python train.py --num_hidden_layers=23 --hidden_size=192 --num_attention_heads=3 --num_key_value_heads=3 --head_dim=64 --intermediate_size=768 --vocab_size=8192 --hidden_act="tanh_gelu" --norm="layernorm" --norm_place="pre" --norm_eps=1e-05 --positions="learned" --qk_norm=false --attn_scale=0.125 --bias="all" --tie_word_embeddings=true --parallel_block=false --init="normal" --init_std_qkv=0.0236 --init_std_o=0.00348 --init_std_up=0.0236 --init_std_down=0.00348 --optimizer="adamw" --learning_rate=0.00251 --beta1=0.95 --beta2=0.98 --weight_decay=0.13 --lr_head=0.0074 --max_grad_norm=2.0 --warmup_steps=383 --schedule="cos" --final_lr_fraction=0.0 --batch_tokens=131072 --max_seq_len=256 --doc_mask=true --train_tokens=728700000 --max_steps=5560 --dataset="wikipedia_en"
MLP neurons of a small language model. Each row is named by its layer, matrix (up: input weights) and neuron, and shows model dimensions 64-191. Each number is 500 + 25 x the weight over its row's rms, rounded and kept within 0 to 999. Numbers have three digits each.
After each neuron's rows, "fires after" lists the tokens most often just before its 100 highest values on Wikipedia text that the model never trained on. A number after a token or word is its count.

L14.up691:490500527493541481508444520501483464494521522515510478486505532499489465468497518477545470483499471500497537472522482522520544517544475511459482512474506465492514493497494495477469524524485510482519483508557549495493510465504526475544535474569475490482490521525515467524518524503502506491470511496506523548455524485472499472506490491533516498508496488526537512490515431530486488485467
fires after: " A" 18, " E" 14, " some" 10, " one" 9, " e" 4

L11.up460:526522506503497530471462520512495498467561476499510467491478452484488553495496545475476474524476496506510430482496498489498513508490512478485444532500548456492496466480536496492452492513505516562519498462499511488472548526484508492523526504502513562547482493471468475520487516468457488498523460495528489482506485478512535523501489504501509477522457514496532501487504537534495503486458
fires after: "=" 50, "  " 4

L4.up177:519513490498499529451521478507519483529472480505464500510472497530471474518513526486504543483484474517501485477549499551505480536536490501495510524517543501528538476498512516528514512485519458469511476473507515471493487508510539482532480443465486518506478510489506485547502525512509501494502438524497475509498499505490526504507441488483485518515516503516489528472478510507497551478467
fires after: " |" 21, " 4" 8, " 3" 7, " 2" 7, " 1" 7

L10.up126:493525511502506483483533483505553489482485488503462491495531488538472524488505522512476518468466480494510494471552482548510529486507473484461548505488503499515499493496497520490515500527529530488511488538494490467484536471508515412540525486478525483519485539492512527537512480479480536489481523568436510511475533512486484505462528509506519483504481494467529507541524512521494504433480
fires after: "=" 43, "|" 18, " (" 15, " |" 7, "\n" 6

L11.up119:531523455524486511459498524506492457497521501499533499496513498539478456472521499467503521501462508530469483458521496525498496512541524516508506517489506476509509511541523489500487491492519473524496489486516486485499498471496526509521487465476523486521468520468497446542527474524513501494520502527497531497482501445475555492499505504490474512531534502484488465515441534509531495492474
fires after: " |" 39, "3" 6, "0" 5

L16.up674:513561548471484459498461473447485510527543535521465500486471464522492519528492520520492521496482491535500528496506490513517510551493498520485494531483569509503524491482502463462489511481494511467513496482499552476484460521454535477521467512526492520484486479497496492518526502510544540520478469503506528539474514486509520509498467546528469515519497509525477548483522454499491522493493
fires after: "\n" 48, "=" 8, "te" 4

L9.up699:462526507485508456526478527453531477520492491501487507481495497530476537470535510492492497445496497518481465467486483518488530506488483481509524472490511453512484469502533455472513480518524586517482462495503544487506508477489564510512564511508499507499494509520534491544523488507465548501513467525459500522444544505499502518485526525444470468498485490448544539499482507532508472488475
fires after: " (" 26, " \"" 21, "\n\n" 13, "\n" 12, "=" 4

L11.up37:526489518490484476545499509488506489459492504495456473516512502500498492501552539475519447473501493495510493488490493490495539490506539492461492488471534502480521465495506497466527534495520500480448505489513479458481518520534498494557546494543521499500501495529482503522532473484482516515448488513486470473461507502513515509514426513525476439475487500453516531503532494518520496469525
fires after: "." 31, " the" 22, " The" 10, "The" 7

L10.up22:510562507490516482487505514475503469501513547502514494443507513494475482488517537455503495501477466515527472517575483503480539540507469498505465499501512475508572490560522485481499546480508479518496472486491497514505502476490531537524494465484538503509482509473504502502528508505491530557508491539523483491509503486502509509507511559440496508486480504477502497513502518533508464498464
fires after: " |" 28, " 0" 12, " 1" 8, " RUS" 5

L5.up508:484521506479538475539520522504513539517509512489450514478498489510477549523537533451508479469475497518487510504509477501488515530506483536487477488472547503518490468475517452483484488511495509508506471470490481504505533458459489514530497471526490492527462495491504473504496474543502560514466513523449511521493513493481555507460514524503497540514475501434492515495510495542521527519489
fires after: "." 44, ";" 15, "," 6, " |" 5

L13.up443:509543485493501508449499516511501477496487527542486480471526465476476559536502520517498490478474509518473522463457492519489535575506506518430543510499499501528533505494495547474461481491441523483510493463485540509515485540508541503521544491532499497487483501481504527523500508509483523490520514490548501506460496463510491506491544537509507475502507484500485513496543485525512532469465
fires after: " \"" 18, "-" 17, " 978" 10, "|" 6, ";" 5

L13.up136:486522512475518473475527472503544475544506555521469479561477464526480513504524518513504485532483540501541473524483473494491492506524483483487508474507532501522469502495505466487498488491482514486489523494512501511490469553445502514540535507472519477501462512509485531517491479505479530530544464532466519497503513478551496520482474538487532479562514451480528512479515504517503478493474
fires after: "°" 33, "′" 32, " 978" 12, "″" 11

L11.up293:509533549490533495479523558495519482496488498503495492448466452515480556480549505499477552488448472480525512473495484491504503541519504511462526506531518499463485505492509486499485505509476547533471494510511522519510480471511524468499550506547491513473481510513483492531515533502477548517481510476491496487459524487508453511479517519512488488481470476509508498444496484497546505490506
fires after: "'" 25, "-" 21, " \"" 12, " the" 10, "’" 9

L14.up526:486509491481507444490533543518535458540513524503458527503501458498495489481466472519477519536489486490439529491519493494498501484499554512544474481481536463498499493500477479504504501467478490477475503463519530484521531520455517508525453508519537498497490497510506472520530525505474546524517479544483479511515512475477522489488490512519527500531474490460501494519495489519544481487449
fires after: " the" 48, " a" 10, " was" 10, "," 5, ":" 4, "|" 4

L6.up624:512499487500453499450497495426471469497490473578463468469485504530489522501525504486502532478512502496498462493491490514529489534516519509472493493521526483493507536496491450541533505529460515530507505470489530492501550502496533475508501544501531497529495506494504544487514518505498525456478485490489498496494519495535493545493484560515508511460491481506493502526489488507521507498461
fires after: "." 70, "\n\n" 7, " There" 6, " It" 5

L9.up515:456514530495515470538488486517527539482535469498511544511446498497487534533481480448474443490489510477495484503467471457486544520507511537511500518512501489528497526488513459486536509459462533488511497549521562503527555490463526520518450475502522510436489512501473509506524470489470511551467505558463511513495516498502481477542517498466496494522492481491515509463512509524496491505482
fires after: " the" 19, "," 17, "-" 13, " New" 5, " by" 4, " of" 4

L9.up198:498507521478542521468493488470499453526515527555471484511499473526503524477493508511507524488510527495534489515555459488497492510523489528464511520500497459542456516505496482502508453495528504508526478512502517502515479515518522460477511507522502508542492494417498559470546530496529503452507446513521515509465528496489496564498481534507482499450469489503510466511497510488499502524434
fires after: "\n\n" 63

L10.up462:443533505498477461497512521507511462566500500500509478510454525493493520482499514485469483440496473501494498464484477497516497499491527551510477475481529428504503544491486502508534495496490543471509540507499528468511531542435525514489473488518529498454494489505525504535523494503490518529540501488493483516469527470459503483522454512487492459528449500484506537514496459514514490507440
fires after: " the" 47, " under" 7, " a" 5

L3.up602:559507481460493487522504507497491477535477551499471515474518440517495506499537558469488469502523475463543495530524455487499529521486498528478528497472520482468490510533540505477537501476478516496496528473467501539504505542493501535516505460478530510496494509448464505498509500497527558480469526494480525472490559496494513512521503556537514513524458491449487501477498518481504492458432
fires after: " the" 35, " –" 15, " his" 6, "s" 5, " |" 4

L5.up389:510538527504491510490504513519512477521534523499527487500549454531485495520495564476443506522466472507517508468484478481552531517491514535513506455515526475506490519471533498513517474477538456501563504473501500496473485499522515570550489446534534500539487498486417456471520460495528500517469522470530495481500498492498527501506500517507516520536512506453484540534509453475519459488472
fires after: "  " 81, "-" 7, " |" 5

L13.up271:517507518442493468474549496478508478481519520504509523503514473469483500488489464513506503475463508529480505506476505533508500504538493561491535497511529471495478507497491496478502469448514489473515499478482557510504540490452516432502478498520489471522477510447480534494516536533457504491509515524455529560467527549519551496511496462481480519495520485470507545506468492511510508478480
fires after: "|" 33, "On" 11, " On" 9, "ru" 5, " on" 5, "ary" 4

L12.up425:487546531471490492537477488523511528498550483510517519524487477468482487507486492476496474504535521482504494488493455485491499498495543528499467510471494491509530464532546489492507488497521505497503531536500547505523475499492542497512495467506491492530499482501491525508556495501501541499405488528513490494524483519525518527510484502500464498498470482455510516491498469544538523497421
fires after: " the" 36, " of" 19, " in" 8, " for" 6, " 18" 4

L3.up512:516527478463488465486456490491529488506552493521504468495496496533474547479508491481440491503487509496479507514506479528505520539465461490489492518506537494496500492491503495496500478466481531531559438486487507512512515490520519510523523513512525509529452536503467507488513454514442538497483473502480479523445536510558478523484499497496550509457509487492490505528492474499523511470499
fires after: " (" 20, "″" 14, "\n\n" 13, "°" 11

L14.up645:495497493491502497470504481486526523491529465543450574507483485499476493473533479495513484526511486488527493487484476528540461464526520507471516515525522507471497496540521519478509507469537545466527464553502519535518487480533501460524527524529532485441493514517482534491581470510450560506485513506480496520522524464503517473516507495498475487440530481456493546504489496535497490473528
fires after: "-" 27, "|" 18, "{" 8, " di" 4

L13.up339:508533499501533496513507519526550500443520530513509511527515493511478529486520483481481472476473502517533484490526489490487522481559460499540490490508522431522509492525512508502496460498522484532526476519524541508496493480498480482512486481507537496526476489478485499502487483498486542489508434503468506530460491488528532481483528517504502493487465497470510522504484537497494480495457
fires after: "  " 42, "," 15, " votes" 12, " for" 6, " |" 4

L10.up611:515515473502468495519484490473474501504530481511435510504458479477482528500482517531512472475503483504490480537515496528518482516500527495524500504514518485479478499495494479517506520451528519502487531500514521496503533523520497474527482529534488488486482536513484528497493522492513507457459504517461445555490490473484491528492503534476487506457474490521480493504517467491508537495508
fires after: "." 73, "\n\n" 9, "\"" 4

L13.up280:480538501493451514483497546520516471499502481544483481494476517533465498501493511511491543493445525482538524486500476517486580498529541490490515540477511544476475484521516523474479441485510546476500406532510508528519482480519570468502562485540527496457487541510510494530516502524507560513486503492477465492446500484522515473493496501468476489491541496494516500487472504508504489503483
fires after: "-" 63, " (" 11, " \"" 10, " un" 7

L9.up529:460499453512426482471514511469498460512536512512472491461494479529489522509494533523536467457469487522485524520481502525495486555517530506511494515536510440483484488508506451523514525491502494532515507505487542475512540519500523490516467537516503493482497522529472504516502510497498489467449525518485480568481470508493503509518512497496524508451517489511444530480531467516522500509476
fires after: "." 66, "-" 10, " |" 8

L6.up191:511505487502510443504515544512486516499495515494494487513502493533494508537487557482484496530474509513514511477461485490537524508508491490478493524541542523510497494440491455482503484480504514530525447454500484505489517500542510571526508429511515497533495497505499466514486511528531535493497480504502508480499483449506523509524496508503515497503442500471452525514516458474480507485487
fires after: " |" 33, ")" 18, "  " 12, " –" 5

L7.up266:513509513494472495508498496448511522503493468517519492476474517534499525446489503488507488500451508509526485512519486503528488551557475544476517492480492490485519521473515497477477511516440556498507457467518481491502524515504522485511535552513492480486489508477489516514500532491499559484470494543513536512455510511500478516479487524479474496466494475499499498451491505524504498475459
fires after: "," 25, " \"" 12, " (" 11, "'" 5, " which" 5, "anti" 4

L7.up685:523503516520465479430506513526527482508575501528522480518500486550487493502468571455479496538447498543528521497485479500556518513492511522475500486528508497522521510490520493483508489487544493504548480469507491504477531485531504502568508450510516501522486507484473475493514469497515514497477509483535488477520549446508500529508506515532546481514493493468489539528517498474511468485472
fires after: "=" 98

L6.up204:517524498493527463480495514501482515503527468543466491471524485484487505523513536455469504546469483510546479529478446479582516489525461519461492512473501504522528494481518451522493524502506527526507482475587468501474523500514498545530523472534530501507494510500487487510500536501485518494493476502513485498504496468500485531511513531489503474506467494471495555516511452479520483484496
fires after: " |" 35, " –" 12, ")" 5, "S" 4

L16.up202:499519549444482461556513497512539526511494525467476533509506523522489497453512550491510477475457484507494509513542490538470539502508537508487488493456533474473514508536487526499533527490496533488480483466495558513514529501468552484524513533472516448473491496481491494524494515507498489511488500560508505518462504514515512519459475467498486468526455491484503514516487531555512471497449
fires after: " the" 50, " a" 18, " The" 5, "The" 4

L16.up501:553483486487503484439512508466491500502493500537520534509478474493485480527501540479481532515508440501524485430500491512534488522511530511509543501514509494489475518518475541492510506474518518544545505527504521515515519446515498488549508479477487491473476506507494520521511471499487531520523493514511499482504494525465547482464522483505493492523506496512493514490475499512536455488460
fires after: "|" 47, " to" 7, " could" 5

L12.up745:512523518485549536440526546501486493540480495519493463465494446520465512493483483511496536521453472498515499478516475557501527514486544543496514486487561488484458472508508473495487489506490559496462532493498536535501508484470524438480534503505472501493487517496506518530536540527467504509548494466497498492480529533498503514466550503522468455500490462511521527511483503534486490501512
fires after: " a" 27, "|" 19, " the" 9, " e" 4, "\n" 4, " an" 4

L7.up383:491541443459512477457520498478523492496519506483490524450511510539499470487496503473499491502493494498508521501546482498490498519501516522494475479444519479514527492528536439495494505522480520537534468468478497493491498523468503479486522467506504502534481483473481497490535525514498566507484460475484531488507548512507525517505497518532527553519510514485501499544498522504492501478450
fires after: " 0" 15, " 1" 15, " (" 12, " 2" 9, " |" 7, "0" 6

L14.up83:492500486476458481526498520496490513504535478485516508434465476486495528512490504499473473497450483485525509476489516510487548505501519499509495505517490521519508510508505513471470540463488535504480474476492494476494511514520502543539465478558481494495507493507490512506481523489508530530490490544476465536478479479509510527521435487470470446486505510477480500469468515531560502525473
fires after: " the" 47, " in" 4, "The" 4

L16.up276:477515455494513456482519532539480476490502506507504506534485490510470506484487489489458524559499504523528509518493493505509523494504478502480481497498537534492514473467513499489483486509462517477477510474541515501474500487472485517490485523525455480500484533502481530448500528504429492492505475505484470456518509514499472505487496561495490514524501510493492498558527509502536504513488
fires after: "′" 31, " Yosh" 5, " La" 4, " al" 4, " is" 4, "°" 4

L13.up634:509510502467532497497492486514528497541496526475457501486523475508485518502532507532456533542495530509528516510498483486505517542473476501490482540450522500556459476490509476458501449498474539479491511435516496507492528500432511534512527484511493547489492515448491479512531516517489479461511509497525475511485484476515481517517512541504515516515533488529486497469498514486483503494476
fires after: "°" 30, "′" 29, "\n" 5

L5.up177:508516482499487430522524516506523487515526481516540500465544480510493492506502529495494467528455509519536482494462464468550483491555502517488481488483517480534490502523515466487474520494507511551523475452509461457485540478516482535540521496501520494515476508494497465513538498515528486558512499474508494515502495489510474497490514518496528498485454501448473523519558454506518471491505
fires after: " |" 43, " –" 21, " Champions" 4

L9.up122:492504515485462484451506516513483470515491477504463517498480508509491484465490493488457518510457504500476490446493480507501488516557543492494533506499534477502521558535488464500498465487494531516474496502504498506461542509457562502527539479474512502522489495513497507549525490518519543527500458532478526510469533459441498540526529509487486477521469496529495495527518487504495479459479
fires after: " |" 57, "," 10, " and" 6, " (" 6, " ." 5, " but" 4

L3.up203:494505487490502475507512459489543548508485520495528495463512444525483500496525522479491522494520488495509505539425483511465502485509435501501491482506508474466466476512530465516523480496477556534499460537466491514510507435493532528489521494487525492482501511487495525525533484499466542542494502537470485505438525498517504572513537518499546485493511495466504520460517500536515521479448
fires after: " (" 31, "\n\n" 23, "\n" 22, " –" 6, " \"" 5

L3.up520:506481458486459465492539507476503500496458498476542504441547446542494532511516536492452497464497476494526482531465484495483505500498486502502520426498535482484470492533511479516501500525476521515504503533477489552496513482494514531508512510493565491458485521524468527509513491520484522539519524543484486495445516495505467493502515501502552454486453479468546508484523500506529506493468
fires after: "." 67, "\n\n" 9, " \"" 5

L7.up667:498514520444486478519524536523531498517508516527473500445543474515498524494521506477484541504478486467496495452528495499514492473507457536472490519473484467508476496487487487530498508488500466511509484522504499536529495498485493499500549474508518508516496497437481521489523500494508551534481491537469503491474580517466491528501491522549504464480441495502518489526506526490488484488433
fires after: " the" 52, " a" 18

L3.up133:540531541482484479497504470487519522489478509487558513477539520553486500474494520497442452481500504478527520526503473493496542523496503496445510503525501482464512522497517504488516476475463585517529524507471502524501485504476502482494514506538528506492486497500488499505537458506524555533451552515479492526469521474539467511511502484515533534485462487478479478478508501495499508510473
fires after: "." 36, " −" 7, "\n\n" 6, "°" 6

L5.up547:490489532479545475446538514421481473503462500550469482455507496521499509477522466505477541494484471504488507492499491484517474503495489532529485498494536476525486475500500475520498458488457561509496512514466572523489499532509500469493469508507498495535504503480486540495503530506488515492475486495521484537429534504500486509475475533502498508489484484519503485505476480509528520521496
fires after: " the" 19, "\n\n" 14, "The" 6, " a" 6, "." 5, " his" 5

L10.up45:467538499475471484511526539503559470495514523491499521501517513516478533479510533524498473445455492502504499507495488525476523490504543497526525489479535463451508526509494494473503498512490497481474509465513557511498567510452527476530505550480521494456488505491493488556492502492487525488486476555475504507463490528510492482454526493461505461530460463487500522482482508524521466483447
fires after: "=" 34, "|" 15, "-" 12, " the" 8, " of" 4

L13.up637:510549468480503482486478506490504489514543486513463534518483498511467491491496535488477526496486520488515463485514482560489501533514501504490506516434494495513475478532530467444498506490491528503504498510507530516483503464496541459496492543493486499441517506498519481503509510504484563540514490538477498495486500442470540497453504482479480481512535497475519518505484522530549491463462
fires after: " (" 19, "\n" 17, " \"" 14, "\n\n" 13, "-" 11, "|" 10

L7.up746:519487469461484479506522494449534495530490510521482525495468444501488512520479512490480491524496514544531458504519488512488460539530558538472496503497515471494468524448499499488518481484469528495524499441487506480504541522461496538501437483503511472486459498496494538490488526536503524517461509510511508506480539499506519516520481534481510527525534498504466549480479507516525520505461
fires after: " |" 53, "|" 38, "." 5

L12.up33:492490507520481492443451500526512450461537482518515489553465486516487553532483499496484513472476548540542496486424489522472514541499537490488496499537518494455483453507501471449492465511510550495517448499508540480504498492459502505546468499503523500485488555492500484528499529515493502510500525498503497498532500489536511509502526513520493461491487496502496464465484534521490559472464
fires after: " (" 31, "=" 12, " un" 8, "-" 8, " Un" 5

L10.up755:500521492488534497518507551528495487498524505504469527497497495508485501526505513453503509524511517523448508471500501510461513522557523522508467477496544495462519490525523466486480423456499481505516479514513459519503489465466527467495485459544498472515446527505483454512530522557504470514493455525495515495484541459503499511491541540511504479514477511503475503489508504499520509496500
fires after: "," 23, " |" 19, ")" 9

L6.up411:523518493473526518453502517502530474507541480487462539513484482535458507455521514497494499481499510512507493511493486530473497551487557525439523443527570513518512485465502516522480498491495538471524471485472531494481505501477512495530483487543569475492475514502491490499533479546496504538443477491488503518517513486470528502539511516507532552496550481511488507517492514523527512502461
fires after: "-" 43, "\n" 30, "  " 10, " /" 4, "|" 4

L5.up682:504536464500493446458516480500553512499532541502511512457497522540482492470510543474487489461474506480520483495508494497484470535504503485490462507497537507513512491514545465491499496496479492554504508425485465481465561511494533496514518520471497505509497487480519487500529485496484540514471424503467522517504560456511540507453503515542507514517490503470496507490511488499500479424435
fires after: " |" 33, "=" 15, " (" 14, " ." 13, "." 6

L13.up649:495486467487549511475450526484537486511502516535489505504509494554475476505489502510475522506508513471480488440479483527494505499500498491500551538513477474503516488519497506493507446493490541507479438496514551526480497477506541446532496539500492506505487519499481481506533471502506520500533465538464499523477489454473491497454508493519490507507511484510536494477496518508520522491503
fires after: "-" 34, " \"" 9, " un" 8, " (" 6, " dis" 5

L9.up32:485516441474547492474510513486487498493545467508471491513502479535465497455519502501486479480533512495476472522525481509486547497502501499466515478514532427524468513482496499496497495488455507478521515508519530457453500513505515513525483487541548484543466518496533495510502482522507483554499440514509479495501514493499507512548512514508523486472497473507479540522503491501552513525462
fires after: "\n" 37, "  " 30, "–" 7, "-" 5, " Clade" 4

L16.up66:507477488503526472486526536467512503480518500491455484541501494524492535515508514500512546510498513480531483540500512506487527472489498490475501513503481490498512466519571433457495469493500520466503491483501525492502526518482521455556483505531529520510472506503485526463531519448475479457511493542453515485460516508515502497478444447536456501461491488522520559523458462487508497499504
fires after: "\n" 68, "=" 15, "-" 4, "," 4

L5.up184:466505533454507501454503494521552495548537493555484506485512523521498522449504494503486472475437520489534487437505481472484490511503529538507513535465513481552548487478514506497501494501458528503492528462502519517523479493455503484502525502482501498512480490470515536480525506515537483519457469530508522500500550493481499515495475528512473515535460482516532447513491507507498494483426
fires after: " the" 23, " an" 10, " a" 9, "The" 7, " 0" 5, " 1" 4

L9.up540:463538507453536480479510518513497527488500502519491520481508498545501462471495507525535516501492494504486481491506463486501488515522489528509480501471504490537504504474528471479534479507482480525527487455471515483479448499472513500464472480526482472493484468468493522494533517489508505491468488495477504522470581503503554506496525503471503539541517509509484565517527468493476506502451
fires after: ":" 42, " (" 12, " |" 7, "," 7, "." 4

L3.up195:535532466463500471492506490496548501513468493518421531492488499517472500462504525490538499498527473502470475492478481534487477496481486500480501500467517506487498441518568486503509490479504532504496524492518555507485472507516536453507483503501478494492481507481489525510521534509470520508510467515507464487489510482504535517490492509541461481521504492510510491520482518499536552442467
fires after: "|" 24, "-" 23, " backing" 10, " -" 6

L10.up678:499530452448487515470526522498511479454478488503472495486518509569479496500528540472460528481491431499457475486507485539496481502469511484496487463481513483525516463513532470499514503480532515524476521511495508505474457484495537457492537467475502504505490487492507501498517519486508516494469477515450494466492537498490519490478519513514505550526530507519503522498495484470530475475485
fires after: " |" 23, " (" 17, " –" 7, "2" 4, ";" 4

L16.up675:518516451489467468509502493494475511513516505537464508497492516544478480489484477489497489453527471489436480528511502502513519527511480505523486556511536499460478484512528471488504520443441492506550514526501507509516472518521526467492522482498487512485497529517510505493530446508461524540506462493487452494469501490485500473515500476466467530516532508476485529445503480464543547462511
fires after: "-" 25, "\n" 18, "\n\n" 5, " votes" 4

L5.up211:466490493468504449471527505494516507520495509522469491525494488533496513507480501530488515450427499508532487491467498495488464487514490540540504463502517472514492504492500422455462484493506549488487553494535514484495546517470518528500502508465519492502494497484496518507488522502491510481494486558475502480494526508490544499467485486512515528507432483512480487539488468503538499502436
fires after: " |" 30, " was" 10, "=" 7, " in" 7, " a" 5

L10.up505:515513486457555510465496518503541484474486539526477527479495468503480505526541524471486512521474450493457470525496460540528534527523497556502525496463502481475515500494477487506505485492499573502483483512500528537473497483478482447501526495493505508481485512489530507470521519508507508527512487522493535509499545465454466462487516474532536486516512487489517510495535498515495484479492
fires after: "|" 19, " te" 14, " the" 12, " –" 10, "-" 7, "," 6

L16.up707:474534470500492436510478465488524518544509565538529499532522536510469478499517494473473508495516501489486507528501485509487474577524496524511515465456501493454501528537526492476494469500435527495565500513473512476505497485480505490511527501499490498481501513477500498518501452532465513523485465518505488533461567448541492488496486507490487512515532493466487488479507493514496541476509
fires after: " votes" 18, " hold" 11, "\n\n" 10, "  " 9, " \"" 9, " Turnout" 6

L11.up26:497500497468533476496529567475508498485497486509477523508535477507497456458508516536483544480494489511482501509499486506505542497533515553475505510485514503497500531481487459518490509493538540485491509441557551493497551528490487480506496504501527510458487502488469504481521517477499479496522513568499521520411492500487491491522495478506501488458473469527505549471499465526490468505504
fires after: "." 25, "-" 22, "," 10, " and" 10, "|" 5, " to" 4

L14.up250:515528447472543521487484524477528511535521556492477527499498475469472508522547458464496516513514536511505526564530459523466523551504500495476493491491536476510535497505506489502480454434514541423476524498495532483482483463494504465485535502482491505509472513489516494481535515514472498501503474521482530522496516531470440480532498514493487500449506496457497541503531496515483495500521
fires after: "|" 28, "-" 26

L7.up668:504539506478540511527528549513504488522525549511481552423499499529480523483511516504501519495504502531481481491500492526473496550532533539482482471497567485512508486479503507489481473456503487480506526448485486491505511487469486558517485474552496505494469516487496469517521458566513510564512484472523515500509496466483510502505533543519514513508523487537489517488505485511509485483493
fires after: "," 32, " |" 30

L16.up682:502516508470485513484490510486525465513531475525497456532486501516473506512474515476497511462471473490535490474549495551473534524507482497456530549512514523484495477496521466442502432502462539495485463515516524471470489481514567494493482539538525474472510535531531541529478522516465553554480514522504450514480498509505503518491499516474465480515530497486508522466487535494504476508460
fires after: "-" 24, "\n\n" 21, " (" 20, "\n" 8, " un" 6, " \"" 6

L6.up410:498505483486517511495512486480509507522515544485465534491523504515464516498525526481533493451512549512528532507535485539480495519512486546481535537482523510518527499444489502521505494507483570478497499501481488474500534479479512474505491476512532499521463509486530524498487500547482535465477494531442526545490525475473517528497479529528436518474516486473504470513481526551524541538487
fires after: "\n" 52, " (" 5, "-" 5, "°" 4, "." 4

L6.up120:514561504459515498509477501466500497511564509530475494477500507535476485497507551472505479490517506514464527529506481529507516556533494537468493533486535502503491471432504487508504484519499472512523491494487536490505531504451527459533481489527507497507461516497473517477533496530490525479449508546485470534437517469471527518491468510500484528485496482470460506476492503515530516532484
fires after: "\n\n" 39, "=" 23, "\n" 18, "." 17

L12.up589:514515564469530514507521513492499480551531505522468542512485506511486538472553495501488526527472499508531475482521473509552534493509530526472477485486519488522485522485491473488532511500516533485470461472511554510501535493503509429523524506496502506469477504485484539503518559499469512487465519506471502498505577489488533547473480509510493460491443463486514513518484490557499519483434
fires after: " the" 48, " a" 15, "," 6, " The" 6, " this" 5

L14.up339:512496503452482491504500503491553523482509457517513502467515500536493506474541533463476493503445482504486466417513452496558495495489531559460495479439517505509485508488523510487482531496518525508503485478502520497494465493498519471526509471516495465511482501497479495511513501532513452504465527517476521532478535492534523508457442530542515475511504477489543507535504468520571493509503
fires after: " the" 27, " a" 11, " The" 8, "s" 4, " first" 4, " his" 4

L16.up12:496521546430482487525553512508544484500495541483483516512505504501492509496508503534507496488439455504511487510487476525494522524521520530496486482462510479504530500543481507489492483479487508504502509454537526516501559530459509509501508510476533472479501496477497523496484537493500535510527469542487501519488512479513512525474521494440501469512437467469502534493496529500518455502448
fires after: " |" 47, "|" 31, "," 8, " on" 6

L16.up273:524505467460514524479534480488537484443565480533490478497493488518480503475509497524504484516472498470498498496502485528519514530501496528448531510483484466504474515505526507499527521513462488492485446510496490474490515474510524463529529515509521486542475549502533505483525521519484484490466437501479531551488517502496521506490479499515527433503533485510526538530524466501470511474502
fires after: "|" 26, "\n" 26, " |" 15, "–" 6

L13.up533:511515506478520500522507507518501496500526500489470552397459527534481474502523508484505474527478503480474490487554452495492537529528513546513480521494525471504527467503496501496509514507553493513511465516547519490475513485488511516541506489497501477492463492498470469521544515500501524519455480515497543517502513493490525535514496509451504533536486502464460527474492474501486485490506
fires after: " |" 31, "6" 7, "4" 7, "0" 5, "," 5

L9.up463:479490534503518465515504496436548475511485501510457547513487490524485464520491521480471470559487470505488494502514487513495465532515540510480509541477537469510531486544527512504496496509502545560491417514483516509498531475482480454521534465479479501503488509478487519533513475500494535525458450562492472504507503490505514511481481523454499467469497497514511499529444495535479455511482
fires after: " |" 48, "|" 14, "," 14, "See" 4, ";" 4

L7.up660:476544503501552496525504526507513488575532519504472504539447473457496509518513522481463445487514478511467485500468490472503532507511544512533475493510488476518538482469534481469491517465531541522481523538530498477476469488474530485495507499479500507476498486477518508520563535510501488497467502468494506459493505469465526513540495497473494510525447490501512538520486437517512507503484
fires after: " the" 32, " United" 29

L12.up530:497518494477461525493547527470520476513541534519493485499441491519477478468496505501499504473461476504479482473518487519486477570503581523503500529485534508522519495503515501478496480514467509488527555517493519464532547535471535524501466512540499493520462503482507509478483513556493538528478463552525478511433545480492525470499440467478506538508496506481474466493475529511490498488510
fires after: "|" 36, "." 19, " |" 10, "\n" 8, "-" 7, "\n\n" 5

L6.up128:525533499473528485461465510475540508540517499529468478467487500561496512475534513490492507490485492487531488496488478499480520530478505503427527493473544474466469518458510497513553503536499527494520493521497531496489521533451563492543529487482527490504500495470491546481526492504467545505480490481527485533446499465496521541555516548487501484478494498492491524535483480523503518474457
fires after: "\n" 38, "=" 26, "\n\n" 24, "|" 4

L5.up278:472516511488509522499470534468498518480501512568515509496499500546494522532535518485523533465455527513512517481492491493490534515515501523493492493458493475494543535509499486487501447509512480471522482497509537491507513531496571475524499497516502514517480502529479469509522491510462489476465479465468503547435536485532569518515478525518510516511485487476501521468528487527502505476446
fires after: " one" 19, " number" 18, " some" 9, " many" 4, "%" 4